config.yaml
n_layer: 8
d_model: 768
n_head: 6
n_kv_head: 1
head_dim: 128
d_mlp: 3072
vocab_size: 13895
activation: "silu"
norm: "layernorm"
norm_place: "pre"
norm_eps: 1e-05
positions: "learned"
qk_norm: false
attn_scale: 0.0884
bias: "all"
tie_embeddings: true
parallel_block: false
init: "normal"
init_std_qkv: 0.015
init_std_o: 0.00375
init_std_up: 0.015
init_std_down: 0.00375
optimizer: "adamw"
lr: 0.000524
beta1: 0.9
beta2: 0.95
weight_decay: 0.37
lr_head: 0.00578
grad_clip: 0.5
warmup_steps: 293
schedule: "wsd"
decay_fraction: 0.886
decay_shape: "sqrt"
final_lr_fraction: 0.05
batch_tokens: 131072
seq_len: 384
doc_mask: true
train_tokens: 904900000
steps: 6904
dataset: "wikipedia_en"
MLP neurons of a small language model. Each row is named by its layer, matrix (up: input weights; down: output weights) and neuron, and shows model dimensions 608-671. Each number is 200 + 40 x the weight over its row's rms, rounded and kept within 0 to 999.
After each neuron's rows, "fires after" lists the tokens most often just before its 100 highest values on Wikipedia text that the model never trained on.

L3.up2626,113,177,231,95,282,198,218,230,199,200,147,230,224,105,216,204,188,207,110,197,191,245,207,238,213,212,210,199,248,174,222,236,239,209,215,206,177,208,194,188,253,137,143,184,200,266,282,117,251,86,227,203,117,141,174,141,119,218,192,264,232,154,209,196
L3.down2626,221,196,178,236,160,243,222,190,241,162,203,99,180,201,240,213,70,129,210,202,191,176,214,195,199,206,198,196,211,213,206,181,216,219,165,179,248,181,258,215,152,208,221,159,188,161,165,183,224,242,202,257,238,228,277,222,260,238,255,237,137,122,194,199
fires after: " or", " and", " well"

L3.up595,114,162,148,176,238,207,214,120,136,219,244,117,206,217,209,174,179,194,222,192,241,159,164,135,219,221,230,245,241,176,201,158,219,250,239,277,258,205,224,247,142,206,181,187,205,224,187,263,224,258,236,266,219,200,198,236,205,187,180,197,234,262,180,157
L3.down595,149,190,150,212,176,194,207,179,160,181,241,192,198,256,266,176,191,180,140,234,208,154,193,257,111,177,245,160,146,228,194,137,241,188,189,224,217,185,168,126,253,164,144,222,247,125,191,157,199,265,247,227,218,205,184,175,270,198,232,203,211,189,241,201
fires after: "\n", " the", " as"

L3.up2147,129,217,134,145,228,172,166,182,71,100,191,164,227,149,243,196,166,215,259,207,195,260,190,182,144,261,215,235,205,234,243,127,226,196,258,217,227,275,149,190,207,172,200,169,214,260,190,190,113,178,243,247,162,197,250,188,197,219,218,181,236,156,152,243
L3.down2147,227,194,249,202,205,166,243,133,229,217,121,223,133,191,248,194,120,224,185,225,223,207,211,232,170,217,164,172,223,203,212,187,122,166,237,160,220,131,284,176,210,203,121,193,131,232,257,259,112,150,203,211,211,226,195,192,186,237,149,161,249,222,238,196
fires after: " and", " or", " for", " on"

L3.up1326,149,134,161,140,148,222,188,153,226,252,186,179,227,167,189,125,162,218,174,253,142,167,199,190,240,267,164,217,307,209,263,194,158,181,302,191,170,228,211,265,165,264,197,157,224,163,268,227,277,212,153,198,230,218,194,235,237,214,219,247,240,176,169,199
L3.down1326,151,222,236,254,229,155,239,197,190,181,215,207,208,183,219,162,241,220,204,161,232,180,259,173,211,174,231,182,156,189,159,96,212,235,182,207,199,216,164,219,167,164,234,233,211,264,259,219,210,237,179,207,142,236,228,170,240,215,180,108,207,211,234,182
fires after: "\n", " to", " can", " would", " could"

L3.up962,219,216,177,186,176,255,182,201,180,202,200,162,183,122,238,177,265,194,153,198,249,190,139,152,194,216,252,253,261,119,209,209,225,259,210,207,185,214,148,185,170,222,197,203,246,213,290,196,234,207,264,258,217,179,199,223,176,88,233,158,176,220,228,217
L3.down962,244,176,217,162,167,234,155,257,195,200,135,265,99,202,261,264,227,200,260,160,241,218,145,236,143,210,222,224,234,234,206,218,246,216,263,227,268,222,246,225,269,199,253,211,159,237,161,250,221,260,195,165,197,279,146,252,119,154,254,260,130,201,234,137
fires after: "\n", "=="

L3.up1987,223,181,184,198,202,213,152,189,155,175,227,202,247,209,240,242,181,118,228,258,225,122,234,106,238,250,210,280,258,179,254,224,177,266,256,111,266,229,210,198,228,227,134,191,300,210,236,114,237,202,211,177,229,239,201,239,163,150,202,266,163,164,221,214
L3.down1987,174,126,202,180,149,190,212,161,199,209,159,178,215,175,230,208,168,261,183,261,168,204,227,284,179,177,178,201,251,201,179,211,211,150,259,200,112,183,192,269,200,209,191,221,218,304,115,198,181,207,203,146,190,176,262,187,282,253,281,219,162,293,182,155
fires after: "\n", " the", " in"

L3.up2456,211,176,191,195,155,248,212,201,218,205,180,244,146,190,217,220,198,247,131,228,174,228,248,234,215,250,222,232,186,132,269,195,252,223,248,238,146,219,154,181,272,171,173,204,222,234,169,167,223,174,176,212,191,185,215,215,191,144,206,201,210,193,278,148
L3.down2456,115,184,225,186,196,180,180,163,171,179,197,174,257,180,217,220,241,215,210,198,272,190,218,193,226,156,181,229,140,156,147,135,227,295,204,189,213,219,160,288,202,224,262,245,221,218,210,122,217,189,193,164,180,246,199,144,141,190,219,236,173,176,245,260
fires after: "\n", " to", " on", " at", " released", " Pos"

L3.up1855,196,236,196,167,238,173,201,144,270,167,121,184,183,235,173,193,224,121,216,206,139,149,206,223,174,189,233,222,173,233,249,184,220,164,237,159,203,188,145,206,226,177,214,221,302,196,244,224,199,222,246,161,189,252,209,219,219,194,182,213,156,231,171,183
L3.down1855,203,195,191,283,148,215,176,185,171,162,209,270,193,223,206,162,176,186,187,220,206,159,207,158,241,191,264,178,245,148,210,177,209,173,160,222,204,177,239,121,229,164,247,198,148,226,154,218,210,239,215,273,198,209,166,205,252,216,168,205,198,164,192,164
fires after: " in", " is", " was", " 7,"

L3.up1635,197,206,220,124,196,166,146,174,153,224,221,213,129,219,252,139,157,230,224,206,137,201,193,177,139,167,210,174,159,194,221,185,174,197,219,158,300,178,171,184,218,206,197,213,204,264,183,218,218,274,244,224,204,200,113,257,180,247,150,194,189,222,224,226
L3.down1635,176,192,224,220,180,157,129,139,179,200,211,227,201,266,243,165,178,195,211,206,192,240,120,212,311,155,138,188,238,252,239,180,100,214,187,244,142,274,199,150,239,144,97,187,116,281,184,223,189,128,272,193,143,269,195,160,150,194,180,260,180,233,140,159
fires after: " the", "–9", " along"

L3.up1473,247,147,211,200,228,275,139,186,194,221,216,232,217,178,128,105,224,183,182,267,191,179,198,176,207,247,231,229,243,159,258,255,157,199,219,208,208,238,144,285,232,234,200,205,206,176,245,227,121,90,174,214,199,185,207,169,220,226,193,236,174,199,107,219
L3.down1473,235,195,186,162,132,189,195,188,128,146,213,164,185,192,170,243,198,195,189,208,267,235,154,197,169,177,227,163,235,229,174,298,245,188,169,153,234,181,216,187,235,233,176,209,253,151,177,240,168,261,224,140,190,144,184,242,193,120,171,177,168,252,144,188
fires after: " was", " to", " were", " can", " is", " been"

L3.up2423,237,200,241,128,213,207,196,183,174,174,192,144,174,242,141,202,181,214,181,205,238,125,221,157,132,230,186,151,255,190,189,115,263,177,238,203,206,218,187,250,199,221,323,151,251,194,264,218,130,254,151,171,270,148,179,216,231,196,196,197,158,200,174,212
L3.down2423,218,265,220,129,198,236,227,263,344,168,164,222,224,200,159,195,245,235,152,231,199,225,291,201,200,278,215,99,191,186,207,174,180,207,258,142,238,163,225,265,210,126,172,210,238,210,247,170,227,199,242,179,233,173,133,240,191,234,230,277,283,156,221,217
fires after: " the", " of", " their", " his", "'s", " its"

L3.up2297,157,217,192,189,207,186,113,188,249,186,178,110,106,154,238,268,264,185,199,211,198,151,189,244,270,183,170,232,205,236,218,229,221,106,253,184,207,196,230,263,190,220,161,174,235,178,224,139,216,246,259,207,201,160,204,216,224,201,192,211,177,209,190,156
L3.down2297,267,252,171,231,128,189,232,172,286,243,163,201,289,107,236,160,188,201,189,210,216,200,235,224,156,272,160,223,208,158,147,167,154,182,126,199,208,217,207,222,192,222,226,235,188,223,127,187,149,214,242,210,148,169,268,220,185,261,216,177,194,244,192,151
fires after: " W", " M", " w", " an", " m", " a"

L3.up388,120,205,185,136,204,255,283,229,147,164,171,166,184,192,157,209,186,165,182,241,273,168,195,252,139,154,239,176,194,183,219,200,233,194,203,166,181,216,208,205,260,191,152,159,227,266,236,199,201,247,197,254,230,157,183,198,133,238,180,214,258,169,265,176
L3.down388,194,191,150,140,165,241,158,174,119,267,234,165,168,241,247,184,198,189,232,208,144,190,255,220,202,193,213,166,223,145,228,177,262,232,246,170,176,191,176,208,188,168,141,300,257,199,219,190,193,208,288,238,164,153,220,279,214,152,241,158,175,249,175,214
fires after: " one", " the", " of", " first"

L3.up669,172,209,189,214,205,239,202,219,166,219,220,172,177,255,147,134,210,200,222,196,268,130,207,176,179,278,187,222,235,173,179,230,56,188,266,187,171,142,190,190,198,270,203,173,219,165,168,209,332,230,193,257,255,122,149,156,200,245,171,249,291,151,229,171
L3.down669,190,184,110,220,188,178,167,85,163,132,235,182,174,170,207,173,198,179,194,174,213,212,253,251,254,135,204,164,184,155,159,142,282,183,171,194,266,289,218,217,285,180,140,189,253,207,195,155,203,150,258,220,139,267,196,253,249,167,236,142,187,122,178,209
fires after: " and", " the"

L3.up516,172,297,210,220,197,222,166,228,203,194,185,197,207,208,230,199,185,186,208,205,213,226,204,208,186,202,202,222,163,167,176,151,228,213,282,249,215,236,205,277,199,211,208,214,182,209,343,211,165,289,236,232,236,260,154,208,175,148,213,183,205,198,149,175
L3.down516,191,189,244,135,186,197,200,246,205,198,191,237,178,244,177,177,196,188,217,99,247,178,208,177,189,182,174,167,241,310,196,249,231,153,217,228,224,199,186,243,195,188,181,197,152,206,234,192,180,197,200,209,225,258,183,137,233,189,189,210,198,198,180,200
fires after: " the", " The", " which"

L3.up1665,229,253,184,209,201,206,150,239,237,187,196,182,194,208,221,143,184,184,211,250,236,161,176,148,198,232,193,147,209,134,175,163,236,255,199,249,138,229,235,169,104,222,150,158,182,220,212,161,194,251,180,225,227,170,161,221,281,237,247,231,289,245,253,172
L3.down1665,194,129,153,213,200,229,172,232,233,266,172,144,195,207,181,161,221,212,179,262,206,155,114,230,266,175,203,165,177,262,300,203,224,201,208,299,218,246,212,115,176,203,193,205,216,148,174,261,164,134,150,163,265,249,199,126,131,191,191,188,199,165,133,137
fires after: " +", " s", "S", " (S", " Sh", " Z"

L3.up2205,198,254,242,155,142,196,218,172,172,144,173,124,209,247,202,189,108,194,117,211,239,241,133,208,150,282,264,226,193,252,240,114,156,206,238,269,169,148,301,185,210,238,249,186,178,227,282,242,220,190,217,250,153,200,185,223,245,160,184,139,173,260,177,202
L3.down2205,241,172,228,242,218,252,143,213,210,209,183,217,202,199,185,175,189,200,167,238,234,195,241,190,157,198,257,169,205,134,171,286,225,255,194,226,224,223,191,227,157,212,245,224,170,168,207,257,248,201,170,103,290,140,261,143,221,267,157,183,214,232,139,157
fires after: " is", " are", " was", " be", " became"

L3.up782,235,206,189,167,280,162,270,141,175,183,166,186,217,149,206,299,195,202,202,248,167,144,226,206,201,200,243,219,167,212,188,210,257,157,239,165,142,258,111,224,156,129,234,172,222,194,248,199,165,225,182,181,216,216,151,245,156,237,205,280,224,219,200,217
L3.down782,225,286,257,182,192,234,169,208,233,208,208,226,192,198,173,205,210,132,215,213,225,179,264,208,196,195,139,165,239,209,232,177,234,322,269,134,185,218,212,168,195,182,231,174,217,174,209,235,183,265,286,295,178,238,277,277,195,209,143,233,188,281,162,266
fires after: " A", " the", " a", " An", " The"

L3.up1006,137,161,275,158,247,231,198,178,162,194,220,231,222,148,268,168,125,268,177,234,270,195,205,113,151,210,246,206,175,190,172,208,214,161,201,271,162,158,214,193,183,187,168,205,215,238,256,214,235,233,188,202,206,211,161,149,190,93,238,269,212,220,147,167
L3.down1006,184,255,174,174,128,140,196,202,264,249,150,298,121,269,293,127,182,246,173,155,225,167,239,244,193,243,197,183,255,237,191,203,268,178,178,248,203,243,213,271,230,146,130,167,184,203,209,200,194,112,322,202,252,211,208,172,231,156,223,180,182,176,225,173
fires after: " or", " and", " The", " N"

L3.up1232,187,119,190,100,162,238,181,264,146,253,227,99,219,106,255,229,201,192,171,252,181,206,240,238,204,232,202,167,218,193,235,141,201,233,249,232,132,218,194,168,231,227,180,158,229,254,246,205,243,272,237,234,208,203,159,199,174,195,180,221,196,214,158,122
L3.down1232,153,121,163,118,184,223,185,160,205,207,199,196,138,227,235,228,155,199,216,172,263,186,173,170,217,163,257,260,238,160,170,228,176,230,261,240,192,190,245,175,124,155,198,226,164,248,161,257,157,233,218,208,235,240,191,284,184,202,268,143,204,253,287,196
fires after: "\n", " and"

L3.up1415,207,186,161,107,226,247,219,226,187,211,198,207,208,208,216,178,200,198,237,178,220,189,226,158,177,194,179,210,216,206,210,183,218,220,162,210,263,185,222,157,183,202,243,205,216,217,177,282,208,196,146,252,214,220,251,209,269,170,240,226,247,186,196,213
L3.down1415,199,217,185,204,216,218,193,172,263,219,234,217,292,192,231,195,226,205,206,191,220,230,214,212,200,252,261,191,172,171,177,189,245,166,174,220,176,160,212,196,160,196,149,171,166,181,260,197,173,290,177,91,169,189,238,190,261,244,207,145,200,313,182,180
fires after: " he", " to", " He", " she", " who"

L3.up1212,175,244,174,109,220,212,201,240,202,210,177,218,195,175,113,157,170,229,247,279,233,145,252,164,176,110,242,191,177,228,182,154,227,203,261,188,254,175,46,188,216,133,228,221,225,226,181,221,265,199,208,219,251,237,190,187,118,201,238,228,180,229,230,235
L3.down1212,236,255,191,217,162,262,200,250,233,125,170,233,176,216,288,190,164,227,229,223,176,254,168,268,194,232,128,164,179,216,147,249,203,241,258,183,128,294,298,188,138,133,183,207,204,177,236,274,141,163,199,197,221,204,210,226,201,216,201,137,138,270,165,171
fires after: " the", " The"

L3.up2905,177,238,190,134,195,234,188,230,222,221,189,186,206,199,138,180,207,181,187,209,176,159,170,207,248,260,257,226,161,251,197,194,227,187,188,221,213,229,178,218,134,230,187,192,224,212,262,220,216,204,190,252,306,104,187,230,167,119,209,140,174,127,280,205
L3.down2905,149,189,190,221,251,206,237,222,155,157,287,256,223,256,198,237,180,165,194,211,212,217,180,243,221,249,213,190,211,175,228,146,253,199,219,240,193,171,218,205,183,223,194,200,209,212,191,244,206,193,126,217,203,273,217,187,266,273,136,194,270,187,165,197
fires after: " to", " at", " can", " reached", " would", " not"

L3.up1634,161,205,191,201,232,186,192,234,125,238,262,135,147,196,172,273,237,206,206,258,242,132,286,152,178,216,219,225,260,132,242,205,165,210,170,264,194,192,177,246,221,236,231,187,261,225,231,160,232,196,190,170,231,139,221,191,241,222,212,228,189,181,192,149
L3.down1634,217,182,207,193,128,212,160,170,208,230,189,164,277,253,195,278,168,202,275,168,173,255,243,196,146,235,176,210,252,198,260,146,204,194,163,212,238,131,225,254,174,237,237,154,206,247,213,295,162,209,305,268,247,285,150,284,183,175,187,119,166,221,235,156
fires after: " as", "As", " As", " in", "In"

L3.up2353,210,191,201,107,223,246,199,154,176,156,252,158,250,115,105,153,182,164,278,227,162,175,208,189,230,219,219,211,173,213,257,162,248,186,252,182,256,217,200,223,166,192,231,192,302,196,196,275,175,213,205,221,279,202,253,174,224,181,235,203,181,238,183,215
L3.down2353,207,172,215,184,216,216,171,243,194,246,245,118,217,223,185,224,154,208,147,214,167,207,198,170,261,234,198,167,178,134,243,256,208,133,198,192,173,190,194,223,128,197,289,150,283,280,204,245,149,265,168,184,206,147,267,204,279,207,209,208,213,223,217,169
fires after: " to", "On", " on", " announced", " took", " would"

L3.up1612,130,217,199,101,224,216,207,159,215,249,194,169,186,179,254,140,123,165,167,255,213,150,240,128,222,159,239,170,278,192,209,237,181,188,240,125,285,251,104,245,172,146,176,172,325,206,235,198,256,179,127,216,256,167,200,181,198,199,215,231,218,119,245,284
L3.down1612,260,182,177,158,200,158,199,192,141,192,255,208,202,195,202,208,253,222,185,234,158,245,159,272,257,190,142,221,143,172,170,146,115,149,234,231,135,182,158,188,215,137,143,209,192,202,195,128,201,169,231,190,208,169,187,161,212,154,178,190,195,257,184,198
fires after: " the", "\n", " of", " during", "During", " During"

L3.up2930,218,237,241,172,187,184,249,228,166,186,199,193,157,237,202,243,190,215,182,221,130,205,213,207,73,227,265,195,260,177,176,225,172,225,186,181,196,188,270,167,227,142,122,198,221,263,177,278,164,194,123,215,189,130,229,231,216,191,203,204,253,161,130,148
L3.down2930,162,199,106,224,278,148,162,234,113,214,217,218,260,100,248,177,138,140,158,230,260,232,157,281,248,173,197,191,178,140,257,174,212,235,188,145,215,222,173,246,228,234,242,206,178,126,229,118,212,321,299,197,259,207,98,155,188,194,160,228,112,245,191,245
fires after: " U", " has", " had", " have", " on", " On"

L3.up1456,132,227,199,221,138,192,183,184,83,218,189,222,253,266,245,258,280,197,151,170,217,175,174,140,233,178,191,199,229,187,123,140,221,193,185,223,196,234,178,180,213,216,152,136,192,179,178,195,153,194,202,256,149,188,234,165,264,165,150,147,187,174,168,202
L3.down1456,185,216,279,175,220,170,203,183,254,247,163,211,160,102,187,126,156,190,214,216,133,160,244,275,155,197,247,256,125,207,233,216,219,174,216,261,175,185,179,223,205,213,162,186,253,252,216,233,185,227,204,185,204,229,217,169,270,213,229,248,265,231,236,235
fires after: " a", "-", " an", " A"

L3.up1482,187,206,320,143,216,222,197,215,174,213,146,112,126,155,201,229,232,219,170,242,230,211,215,224,229,250,262,188,201,187,242,163,218,211,250,164,184,254,119,232,231,275,250,196,196,272,189,167,160,255,185,210,150,180,228,176,114,229,198,199,215,177,166,262
L3.down1482,171,185,229,202,215,185,190,189,219,171,145,222,209,158,207,243,261,155,145,243,247,251,199,162,208,193,239,211,157,186,194,197,245,159,172,214,201,254,177,259,179,178,285,228,235,181,164,218,208,269,181,212,160,256,183,196,173,197,278,242,179,196,252,230
fires after: "\n", " at"

L3.up419,151,183,218,172,249,178,131,200,157,237,246,82,174,218,155,188,125,165,226,208,182,158,172,168,154,250,213,193,243,256,243,241,199,234,226,231,222,176,253,228,196,253,167,177,239,204,215,199,188,186,185,193,229,241,224,198,240,159,151,187,244,235,163,209
L3.down419,171,206,232,222,154,266,125,172,154,178,243,251,236,250,195,293,208,205,221,174,207,167,162,156,167,232,193,276,187,222,253,166,174,208,174,213,278,199,243,189,136,140,189,241,212,202,238,233,211,176,215,191,209,225,268,206,213,198,320,121,235,134,189,170
fires after: " and", " the", " was", " is", " a", " ="

L3.up1942,227,213,243,249,186,151,124,249,161,220,237,209,188,208,183,159,310,190,182,203,170,172,154,171,188,282,263,178,189,181,231,136,254,188,232,192,268,227,162,176,173,219,108,206,210,220,163,168,275,188,219,171,196,100,160,220,200,238,215,187,209,227,199,125
L3.down1942,240,233,175,180,219,163,229,195,191,240,212,156,191,194,265,210,123,254,236,230,155,182,177,197,195,152,217,276,236,209,205,257,109,237,115,224,181,225,188,204,248,246,251,205,209,142,188,123,173,192,173,275,242,272,316,221,228,226,189,245,228,232,249,160
fires after: " the", " h", " w", "eng", "m", " a"

L3.up1558,209,179,234,186,153,220,201,200,183,127,231,159,237,209,193,162,151,162,181,201,197,185,190,226,240,251,179,193,219,144,281,170,187,223,168,182,176,268,229,180,258,171,198,237,185,195,278,173,210,169,225,269,298,173,225,228,195,180,193,220,186,198,110,211
L3.down1558,197,185,202,185,273,190,244,212,199,229,245,164,182,187,198,184,162,143,233,215,220,198,210,214,159,213,218,163,282,213,225,345,188,238,160,215,248,203,159,124,166,163,242,232,235,218,194,266,215,215,169,170,269,212,198,213,165,223,131,184,245,184,232,312
fires after: " is", " was", " are", " be", " were", " not"

L3.up918,304,149,221,189,161,147,158,206,185,208,167,215,239,241,269,247,218,205,214,182,195,183,186,163,157,262,143,166,159,229,186,210,200,193,140,182,167,211,248,160,180,157,165,158,216,242,205,210,144,157,176,156,140,164,255,242,193,143,181,235,197,239,243,190
L3.down918,168,206,196,239,241,213,251,186,194,125,180,224,186,240,157,198,230,228,212,216,174,173,228,171,174,241,194,162,179,152,187,154,207,233,169,143,200,190,205,254,133,200,260,192,174,189,218,161,202,120,214,134,228,163,260,197,211,158,154,237,232,260,208,192
fires after: " a", " O", " o", " his", " (O"

L3.up2584,124,226,146,128,195,217,195,230,152,144,215,211,243,104,219,201,234,155,160,225,111,183,168,173,227,249,153,200,229,206,189,159,148,223,188,188,193,225,208,148,227,194,110,167,237,204,209,212,188,210,291,246,211,230,176,162,149,140,169,237,167,152,222,185
L3.down2584,171,209,241,242,234,213,189,192,211,251,232,217,256,257,187,232,141,163,227,188,232,197,271,202,152,199,231,172,246,240,183,272,165,147,154,132,235,220,110,188,223,226,220,251,179,219,161,191,163,243,198,213,205,184,248,196,158,218,153,214,184,179,278,275
fires after: " a", " the", " an", " his"

L3.up2487,245,143,218,171,274,178,149,245,170,209,276,207,172,89,223,149,130,217,165,229,188,160,196,213,230,261,159,289,218,164,208,198,176,218,226,164,237,165,181,185,176,124,161,210,249,201,259,208,216,132,203,222,181,227,217,181,303,166,173,236,215,258,249,210
L3.down2487,205,206,187,219,184,245,253,203,233,198,162,205,234,205,215,218,203,231,173,198,91,218,144,177,138,158,197,236,221,258,211,253,169,188,209,199,152,219,225,180,154,155,220,165,140,125,239,139,187,146,132,155,216,166,189,246,185,170,177,164,179,273,151,203
fires after: " was", " are", " is", " have", " were"

L3.up2187,236,234,215,212,249,171,101,181,162,292,99,175,223,237,207,241,164,215,222,170,225,177,161,158,140,269,314,249,185,192,180,196,215,189,179,283,240,223,151,196,165,208,212,181,208,198,228,278,191,277,154,147,128,114,232,219,178,138,238,214,227,286,229,187
L3.down2187,204,179,228,152,202,176,158,147,176,229,248,212,183,179,230,254,226,214,222,206,259,211,233,228,291,213,163,206,237,117,249,207,168,218,164,157,212,220,254,231,169,262,195,179,181,201,212,154,206,198,155,182,216,219,216,175,243,271,156,200,151,160,199,190
fires after: " the", " The", " On", " on"

L3.up2329,185,223,188,139,234,203,130,155,184,209,159,199,208,150,205,210,208,209,249,167,267,166,266,180,195,199,225,194,290,183,212,177,265,251,198,245,237,182,134,210,176,241,253,140,217,226,227,210,218,289,243,190,177,212,202,203,156,196,199,203,231,231,236,216
L3.down2329,245,189,164,222,235,139,263,279,162,232,254,215,246,217,175,124,202,189,145,249,206,218,275,219,231,285,188,166,171,220,218,182,204,196,116,190,219,157,245,244,175,201,157,242,241,174,240,144,276,182,116,169,215,235,165,154,239,191,203,212,195,166,195,234
fires after: " the", " of", "The"

L3.up1747,237,234,223,199,263,201,222,221,153,168,135,256,153,226,250,187,261,193,199,203,239,194,195,203,240,273,155,248,158,211,143,130,188,224,159,147,196,227,207,232,191,173,253,133,228,190,192,226,180,163,159,191,291,165,157,161,209,158,281,179,204,209,147,236
L3.down1747,151,249,192,169,134,221,187,150,185,227,253,195,199,158,238,206,246,165,223,158,194,153,137,217,211,162,250,143,113,186,185,226,247,261,167,217,278,172,244,171,169,188,207,204,242,186,190,257,168,194,238,214,167,187,250,208,208,208,163,241,194,225,180,205
fires after: " |", " Rep"

L3.up1523,218,216,192,234,219,237,214,165,231,189,177,213,224,184,98,211,231,226,212,193,173,173,232,207,262,280,201,240,210,213,198,208,183,179,195,233,241,245,113,204,210,139,175,217,217,217,254,217,166,157,169,204,268,156,203,232,251,127,204,197,248,181,224,163
L3.down1523,190,224,196,185,234,288,161,209,234,213,199,227,193,184,287,285,151,189,178,158,174,250,116,143,250,195,140,163,233,151,247,140,225,245,193,190,151,154,189,222,163,144,262,117,244,182,179,245,252,271,165,161,169,139,183,224,204,117,115,216,202,251,194,154
fires after: " to", " can", " not", " have", " had"

L3.up141,219,188,187,215,259,110,202,224,166,225,181,287,197,238,248,154,188,292,225,238,242,206,248,184,172,193,232,208,211,190,241,208,115,176,211,183,181,241,127,206,184,207,158,188,253,243,221,240,119,142,185,209,174,179,216,136,243,268,164,182,220,214,132,280
L3.down141,188,220,205,202,209,258,229,146,206,176,232,195,169,178,230,211,161,65,215,184,228,222,100,227,218,235,242,182,182,189,199,184,152,244,227,162,136,170,264,234,241,246,248,202,144,217,210,198,177,248,196,184,187,259,197,227,234,171,232,186,216,286,154,151
fires after: " |"

L3.up1346,199,146,222,107,201,173,214,171,145,210,172,114,170,231,233,249,99,203,283,217,171,211,273,130,246,126,263,200,319,232,212,215,259,202,223,204,283,213,91,128,250,170,171,185,251,145,165,211,188,250,166,175,201,243,214,239,186,205,185,158,208,161,133,189
L3.down1346,181,213,215,259,204,241,270,142,235,255,151,247,178,217,192,144,213,215,191,191,180,265,187,200,227,207,174,194,138,170,254,208,206,219,226,245,179,201,158,221,158,137,205,169,156,223,252,190,187,195,241,236,194,106,158,186,223,164,193,243,203,245,222,232
fires after: " on", " V", " v", " R", "-R", " over"

L3.up486,156,198,235,174,200,216,141,189,215,183,223,135,232,235,214,254,105,211,182,191,165,127,172,234,168,211,161,234,236,161,186,205,271,136,147,175,229,201,217,128,213,214,251,153,169,231,282,169,163,239,203,187,189,202,109,194,234,181,271,154,132,204,157,200
L3.down486,184,207,187,196,182,168,248,200,201,215,161,187,148,188,222,195,185,180,146,209,194,228,179,170,218,174,198,210,142,144,208,143,92,208,173,213,222,196,209,235,208,180,205,160,171,167,188,201,249,170,196,158,115,212,244,200,227,168,145,146,185,188,253,183
fires after: " in", " the", " on"

L3.up1303,154,197,244,191,237,218,192,162,137,226,244,140,207,154,186,151,237,214,239,140,172,204,199,245,183,241,220,171,136,124,206,132,192,253,208,235,222,196,165,187,219,230,226,130,236,288,231,145,151,170,304,196,173,218,228,250,321,208,288,216,204,124,233,288
L3.down1303,210,219,228,181,191,165,234,157,247,262,216,175,257,209,194,191,186,218,186,202,242,195,186,153,178,220,184,227,234,223,229,233,197,190,291,225,237,219,186,234,225,280,243,237,160,251,165,147,136,214,216,182,241,177,246,194,198,167,192,235,95,242,248,190
fires after: " the", " in", " r", " K"

L3.up2347,160,203,237,186,273,226,176,231,241,177,189,204,161,177,224,168,224,210,242,234,175,242,183,134,194,199,236,181,201,178,154,221,182,163,252,255,192,191,250,201,185,197,212,179,197,219,194,269,218,222,172,223,211,159,169,180,189,237,199,219,225,210,179,164
L3.down2347,187,201,115,248,281,188,203,185,185,229,191,194,220,210,182,273,211,178,199,179,143,203,260,191,165,145,236,173,265,196,232,176,185,219,190,201,261,232,121,163,259,197,185,207,208,213,236,198,194,176,255,196,190,289,192,179,107,248,191,183,139,205,226,234
fires after: " and", " to", " |", " would", " or"

L3.up1698,201,239,229,205,183,165,214,157,202,229,169,203,162,246,161,215,136,219,163,267,210,179,232,203,186,235,187,226,171,189,232,170,237,217,227,178,240,180,171,229,219,140,139,183,224,293,199,236,235,231,216,167,211,212,128,217,241,220,167,166,166,131,206,214
L3.down1698,184,113,231,289,185,235,197,229,164,202,250,170,160,263,236,257,203,174,196,220,172,149,187,197,183,156,146,140,180,261,233,175,217,183,123,156,178,252,198,136,177,235,165,198,229,133,199,222,221,257,231,152,173,206,149,204,219,183,155,218,137,265,147,193
fires after: " a", " A", " W", " "